Part of a small language model's weights: rotary positions.
MLP neurons of a small language model. Each row is named by its layer, matrix (gate and up: input weights) and neuron, and shows model dimensions 0-127. Each number is 500 + 40 x the weight over its row's rms, rounded and kept within 0 to 999. Numbers have three digits each. A neuron's up and down rows have the sign that makes its largest values positive.
After each neuron's rows, "fires in" lists the words (lower case) most often at its 100 highest values on Wikipedia text that the model never trained on.

L9.gate303:543468420523485475485484507458519465484486488476482536499552553419543503504523485479553448512528529479482530492445488553469466471438437533529458504464529468435569489500475397484514482460463595487492537470553610461432518464517502490578478531505602439492450536454468526533481558492512501493523509533507461480591512571497497523468495529438455498556561526597424438538521492508595459481491
L9.up303:447521599491520520535475454476570505540440461476468463499433528541509545511459446560505491465507504535416485414535603473439508483538530514519553523548563495421451518533526434541483581445502480448529522528487513461444478487555436550473500496449604509452445542504519486559509462543524446465495519484562443487483542535496502514458531500491469503462437513526590553487497433465496436490460
fires in: "of", "from", "in"

L9.gate152:444496518583537449462554491541468485493535524459525576526517446495461481453503477505471590499506471495446520438550453492525432483571502544517474542485505504469578542500463523502556593551477455538552445451536450477545481469536470463480461525446439536484554483487472505440501536505498500488523411531455457568550473517487472556525489441461470479515441503497481475430464507520574518484491
L9.up152:518495536451492462457482561497553500458443534511505568470487439469440476496449413499467448572512545456536480491451511452563479529566619468478490608592499447542522513490584508506611473473561503502523435500541458465508493499521453543564448507502444497579442470448522451543516534515555532515556515452456470572544509483541482437511530464518441470483506485492558498467437498488542488487503
fires in: "as"

L6.gate198:403474543426476524518512517412467452511580398533568510537503487495501471545491515497477478530558481400473542496457493495544536544519526512453464482488410517472571485502485519522557556485463444498455478449485466513518522480500483454462486533448476459508556478501453518532563556464527491527484444495476467526467432535538449468509564507548493480583470508491470540442491571545571412474506
L6.up198:493503567401544467428515536491523513592514439518482581489523491502467474517476475468531507495520490531439507456551523456540510544526500477487465506484481528486521475553428470524532486475511476422494514502548507461497501545478503544465461511441529512451453433540520550494498567482499502453452526511495464496472470434520460531439561481497493437518493477476576437451542528601542413576603
fires in: "of", "to", "where", "who", "that", "why"

L12.gate231:438477456538511563512480471536567541460468493487512540528511525546493545501547547548533532506514487524465486522631540492474473543528450524489460610514573507491495537517498449488486454539441520529573565507556500504415480493495568515470543455515433501492504503495456527443442512495512469470516518480490481492476590561555483498559494464466533477458500515476377472470483469475525531555486
L12.up231:496513477529503432529486528541498481474467471483486545474494512563505523439445495578509442507543514465466438524508498472427474507423441497444492478506436568485496552541435501535530503513458528438516554466498504441492491443443558612485511508470454538526578452582529519488443463497476470586452474426542471549519479442575478473537510466497472424449576470500490525505481537550482496512562
fires in: "by", "with", "of"

L10.gate80:448480538513462464504582460517540556492471576507569531509477508558533527563443511437507525519519497388494521467442507501565439599493546449493551527527560444471452551485495437568483468494526521513503520423518568438484497526495465490497494499515437538516584504472504498464497507470466563533588572481487491531508523468393496452521473489497488535491557509443421432547511442556497573490499
L10.up80:480436460432483483461471552453501553485453578496521509441540572458498467517495484493518439520456503545519462584566491463514500539517476505518547560500428521471504407425542401529463527462483538517497503511483509477488550552464430491459495487414531495444461424553480506481456422398463594472431524490487495454467517475520490418490573496530525474531546544511477481559488473483586524548452
fires in: "a", "as", "was", "became", "the"

L12.gate41:510492553501555539500485471447457499484575496504554580547492443528520506545456486471490542520545504490455474465479475558455530519519562522511543520439502455501544514478510514521463449505485501478483428418534504448554505528488476509551516549548533467499547474420553473519480478477539456504566472477482492526580489423436463481473552537437384602521516515551506475516483461513514577568534
L12.up41:440519498515463521448462480495482560483557505477525485535498490521504554507520486515564523502510574559489468437578528552462565579531499524521506550494552549446473463506507455549537488550540528552521513526502472444501459458548474542461464526498486540490456517519517562564495489602530437500505460485516480473478485450549383512513439501503510569397513533547498382477449535470520564554529
fires in: "a", "as", "part"

L7.gate352:473479532554501459531459482479480472461478477492468456484488578493452487522453482439476528529488532519548488483517536491592484561562520497478541561548480583521494566515537469524493562621402523503456438544423464464473509581531467512472471515465507531509528542540520468459536520470550491480520494504527441513503547388507466432533503482509443498519493544452462480514572475543465432438586
L7.up352:497449542489498473502430484570512499463517463486466515484474472485533399450531576519461518527496457500419531557506457540510527476473440512515563473552531445566525493510513454497490587479509476472513444477477496506504472413522452454426467484477503473525473534579517480526538503496528509421553513508500464541396537474551496424472520496486557478498512510541537538503495453545507451528524
fires in: "the"

L4.gate223:431472442523479486535524397440553516521501524482461498529425469524552488440534469530491505440500512466512418477535444555527497529572457476477495457504394526565481436530522545519494503499577491496504529542525540466504510484523519517633509550514440547473531520507464464492462480443546522499489409508485529499444519465534455485482480560423579425531539501467464430541502523520456463508468
L4.up223:445492460554479443523434527535515551493492470505513441543483430471459547403513491481450515434504548475497433452529453522494513490560441494451584458440517538600467455486507457535513537456503587473445472476468486445430472517551543470513487593471450583496539534536473554464546487488457551486507479532452504536569507531518515474540507480505499464458434447436541535461494554567386439558495
fires in: "s", "notable"

L6.gate220:484474510427540567428452423521518535434550455529501489453451443494539485481458522491401576458555465466533447443488463470588485461483511435514489493414492546560508458491477530483459510497505487505484551498463493440462464541466504476456466541493447517527473504525514432443534479533499521442494469443529586564514543416485475455541469507489499470472552551497520471505511522566457511552476
L6.up220:478545580525459481588467551547483493510452491492466454538508503427493505448521568485515494416440562490456467489535492568502508502483466492478488430522559520441450538533450475496511577526489595508431495519428406515475501509567514436500538510524548571533485526508436581490523457475519549472510524493473545510514505478553488445514515518501460484512510488454514491438559561507541520484472
fires in: "s", "the"

L4.gate478:537474423539505430526475500544486496495525440478528484485465574560525512506604435549522497528354546512436496504544473492521502460525485487499452488495524529398481571513517447494490507486456448503471527465516514537495490466433544509518544521455530539484543451434492557485519496523493532520458469518512505481465482516601530498502513540403496495517489489561522511472460528429480465517494
L4.up478:480511477474507503554466501518464525541496487547442560481526565477519496545463517520503515521471446527487496496562533422515499514468532511506483537476488568460470511586492465554457450527459441467468488489573510562479474527521513552492510442487591523460536499456519427487439542535462548479579514407480439515476454454569479454515494445477526523495545507491520420464508537565486521502617
fires in: "to", "where", "on", "of"

L8.gate74:510502456501463475464410520531488511484500531500548503498433528481474500555494512439406536482520483484545486503458456497527491464471527459515505485608505542454523573499531493498499513405453487476441500499535483427563440493516463526455561541473513507441604507496497455492520404488472546450536493507541459559472471449478551497548431455535540453591515519454503466506521501499487472534427
L8.up74:492454533471576454450479511526521437495513520500490523479497514531493517553458494530512428461484563559477503543496508526572491584490498509516480488442502558503482473508530500555500575569524581471560415498453463514501430447527485552500490509532429489526555499520527593493465481467539487514506530514546466487456449448507476469504389516424492511566464547452537472571473504533537515525488
fires in: "as", "was", "the", "a", "led"

L5.gate410:486402573533584480441454457495529511428471534435583510484499455472500488515497526529522501493473455531541466564553499469568442466498491497495510484502464521453506560468468464501458477492502526489559520497545445487536493429489533511529445465453484511519439579559509487508490381516531429545509564522526494525523486476494517469548502531487508493508501518549502472543484478529503507441557
L5.up410:459475545532499511616482473469534487519514469537514514479424495454556518517520531543553466550517509517519467485507562453549514477470452530418444503494372518467499523506500502565462498486480531460532431540540515442541490540466563566437463458587457462539508514454560472452515507519526574491511559447484477522493484490504484558488490543543488464487515454442535509423576527537512474500525
fires in: "by", "i", "to", "from"

L7.gate199:408458429505486436471564518525510548503417510470464487405436474482518469560477506505498537514518555518521579510504505486512468536588490481483496507543453523484514585466519482447505544502459523459463533457464510400558448465469512456508433510517448518557508486439542474485567482520471554498482506445465430481522602471545417545590509500454482510559456461559433465458472463525528492508497
L7.up199:527489490469550473522490529487535523488555539528496505508487500578498544497476484449508431460481491499522454522539555450515500458487504489433451510526482482583538445513533496499506469417540462499494465512479505390515487527529518573439506423473509494424565519569528470457442482542449503488541471559502515503457508467596476485496549464481462423522518497534536528603501525516407490575491
fires in: "by", "of", "with"

L7.gate91:497411532517480508525541532546554511467442476499537459462465472492603504486570416506530517461507474511503535485559490498550417490486432487475486537485492526410472555520560555554439563487478504540517486443434535418500543562501496482535557525524491524492446480496533528426424503513487480506467562506454543526507523502543411486524445576512466517536453488529490435496481531513544508493475
L7.up91:513493566470478497593545518536546528462405517529544471424479435520576480455512500508554499453523503521467535567515496565465518493535522534534521528437495496501427510549513472530490461531535539541510459452495468451523495493520445432508515517489506564474446453468485513424457518479471502472447482505485585496497516551526402535534500508492490552571480567413515464482500554559474473544503
fires in: "of", "the"

L9.gate401:488448576537423505442496474483444502471489519489508563504603515516574456521537451529548555554530498501482488443455539530598537499491537481456514435519509480442501518458557510464461547535496477459449473475528473490509421558502461389539456573487439480486504511578487493498519509505553519449497498520577460543546518542498425444505515432521471429463529510504507543497522534547548493461476
L9.up401:579455595512442539566523519507532430517476525503565545563517517490550443544563537487476510499483460481523489484519528518483523517435395522437537523573474449561525534506485395462497516520496502498474434447488520525505531525508474544517611580470488502458551448513457518480387584474481552534471511487565464505514451537572426480552496451489503455496506458492514546520493463482459478538503
fires in: "that"

L10.gate464:447546491489466478504528500458465490531509488497535468508476520517522472526521445434487476541537473494493542470497492441466530532496515492517481486592441454424383437513460433508607512568544481558409494477463551493601474472552498512470496480508428547455505513500553519484506478499505490465532462457510514494478472480522430503567476512455486458533443457564524498468455375454452499485494
L10.up464:513520530468447474548561515489513518533469529514559518517490496434466451531527465509430411562498505542420453536470465553533436428496475503397477463503492478494480543509596438522482590538499513499551478508520502473564503441487457471495535481540469517510536518526389478486501613437462437554487521502505488509449482486480516505508538496541474503509483538505485488514481501470488504470465
fires in: "as", "also"

L7.gate308:446477514460522437466525520471428557477548511451504550436502488505530545476468450476434544492532462565527443475477521528545539465464539403459523442471546565450510484401481437462493472471485526548505509525542490473550537485553474441506507558502470436475560553476470504533543475504529578502555464466490450533538491492463383449565525500438501405562572510500515467482519488540504549509436
L7.up308:432451462470523452505514592494486461412459536469491531564485525448467545483467516520495518499557559484473470522547527465572483476545505524518574491526530498544508546422449481541513475513459505465509544490555462437568444520483482533551472492468440514481522470471520447565501551439491574495588521457536532520502440478518434482487513549451505494443575490482564479391489473507567477550545
fires in: "to", "that"

L8.gate213:454414553507574417497480442456451507505582565444434542491512522529480459446471467490517444514474549502493477541473529498530413505536520492520511546489441515472480451493592487463543489484469369580472460511535546466453451536400483467451494486486423495505526478522487526484483439485537547479550554497486471523592460452592420501487501489469553474420479515497550499444432498474568500507542
L8.up213:496475523501481495515435501468509525366440515473513496488464493523482528497521463433494476489442504374509547515496458510531512517522559481443506519428530477493499466461518491482572492518484533569528484485475512462522406579458545467472507532487472498555527469485511372521508503542548502530575452520471489483520459489427473508538549469483487499485539516606529485456440443539552495531481
fires in: "which", "that", "who"

L5.gate345:485518518476490459447545441547590570522513519439525449450481488441571522508441464513497558593494571519473489446434558539491429522503457506513496587519519515514559526488412504569562464567510452513566383445547475448511528449528479496493480522480400547509484514493465518460513455506542486551615532574450469482484526459508440490511497532546514516487478484522495509525528540487434502478452
L5.up345:478532503504475475517495519512530529500444471490563556551464472486453526440526501504553455552545565437423521493509528452528464525545499513499550464436592527516470510561534394488529551528553521401515461493539519416550526492562514473484431474461450495489468465609458553471500584519567495430499462518526503417509480439488470510548467440578489520457480501517485579500459509480536469528516
fires in: "as", "portrait", "arbeiderpartiet"

L10.gate358:510524407466531494493483453506531574516463498489576541522516476505583442606482442436502539461521520461501476528501511498512580516494517465554504504534460569464539459483444518547546615547509419456425483455450496502556551469516485511507496493421513540488446513458481563459526532458507439522500410524495565489552529488615523491469490553495475491505473503485520527501509525541503545499452
L10.up358:520534473529463510487595434552574495516500402521533508446584474498547517558537466495516571512571516486547545483467492438533539500536489511513408546485542491496541537541446447469542515567493470476514500519476498503475592451542480482553491568466518580440536548486453497434531494465570433545482561490464440528547514518499497563550540478470525466542512453508553480530394479490521454557512
fires in: "as", "when", "after"

L9.gate208:449456536509506526603492542512487460511528507466511485500554527462501562456503503472498506452490512553535549507533531448514571533479484518475511527418558429440432501504491446453541471554491519488466540481537526514574526523495526540445463524511536488511502437530560562475463488587526437497551466566489554507517483498536510487505515534528499420567453404471514518507455499505551545447513
L9.up208:555528520445433465533502547474573398426519443521519446513566527471516478464442483545508482526478507525406500475541472491506502499441459526482527587535486503529442519470519484538480483492468591428532551495556514443537530514436443512549474439444465530568475533573585492545552511515559512474493501396518481476532510507516391488470514518514506484499477497503530487490538557501484527421537
fires in: "the", "to", "a", "in", "it", "of"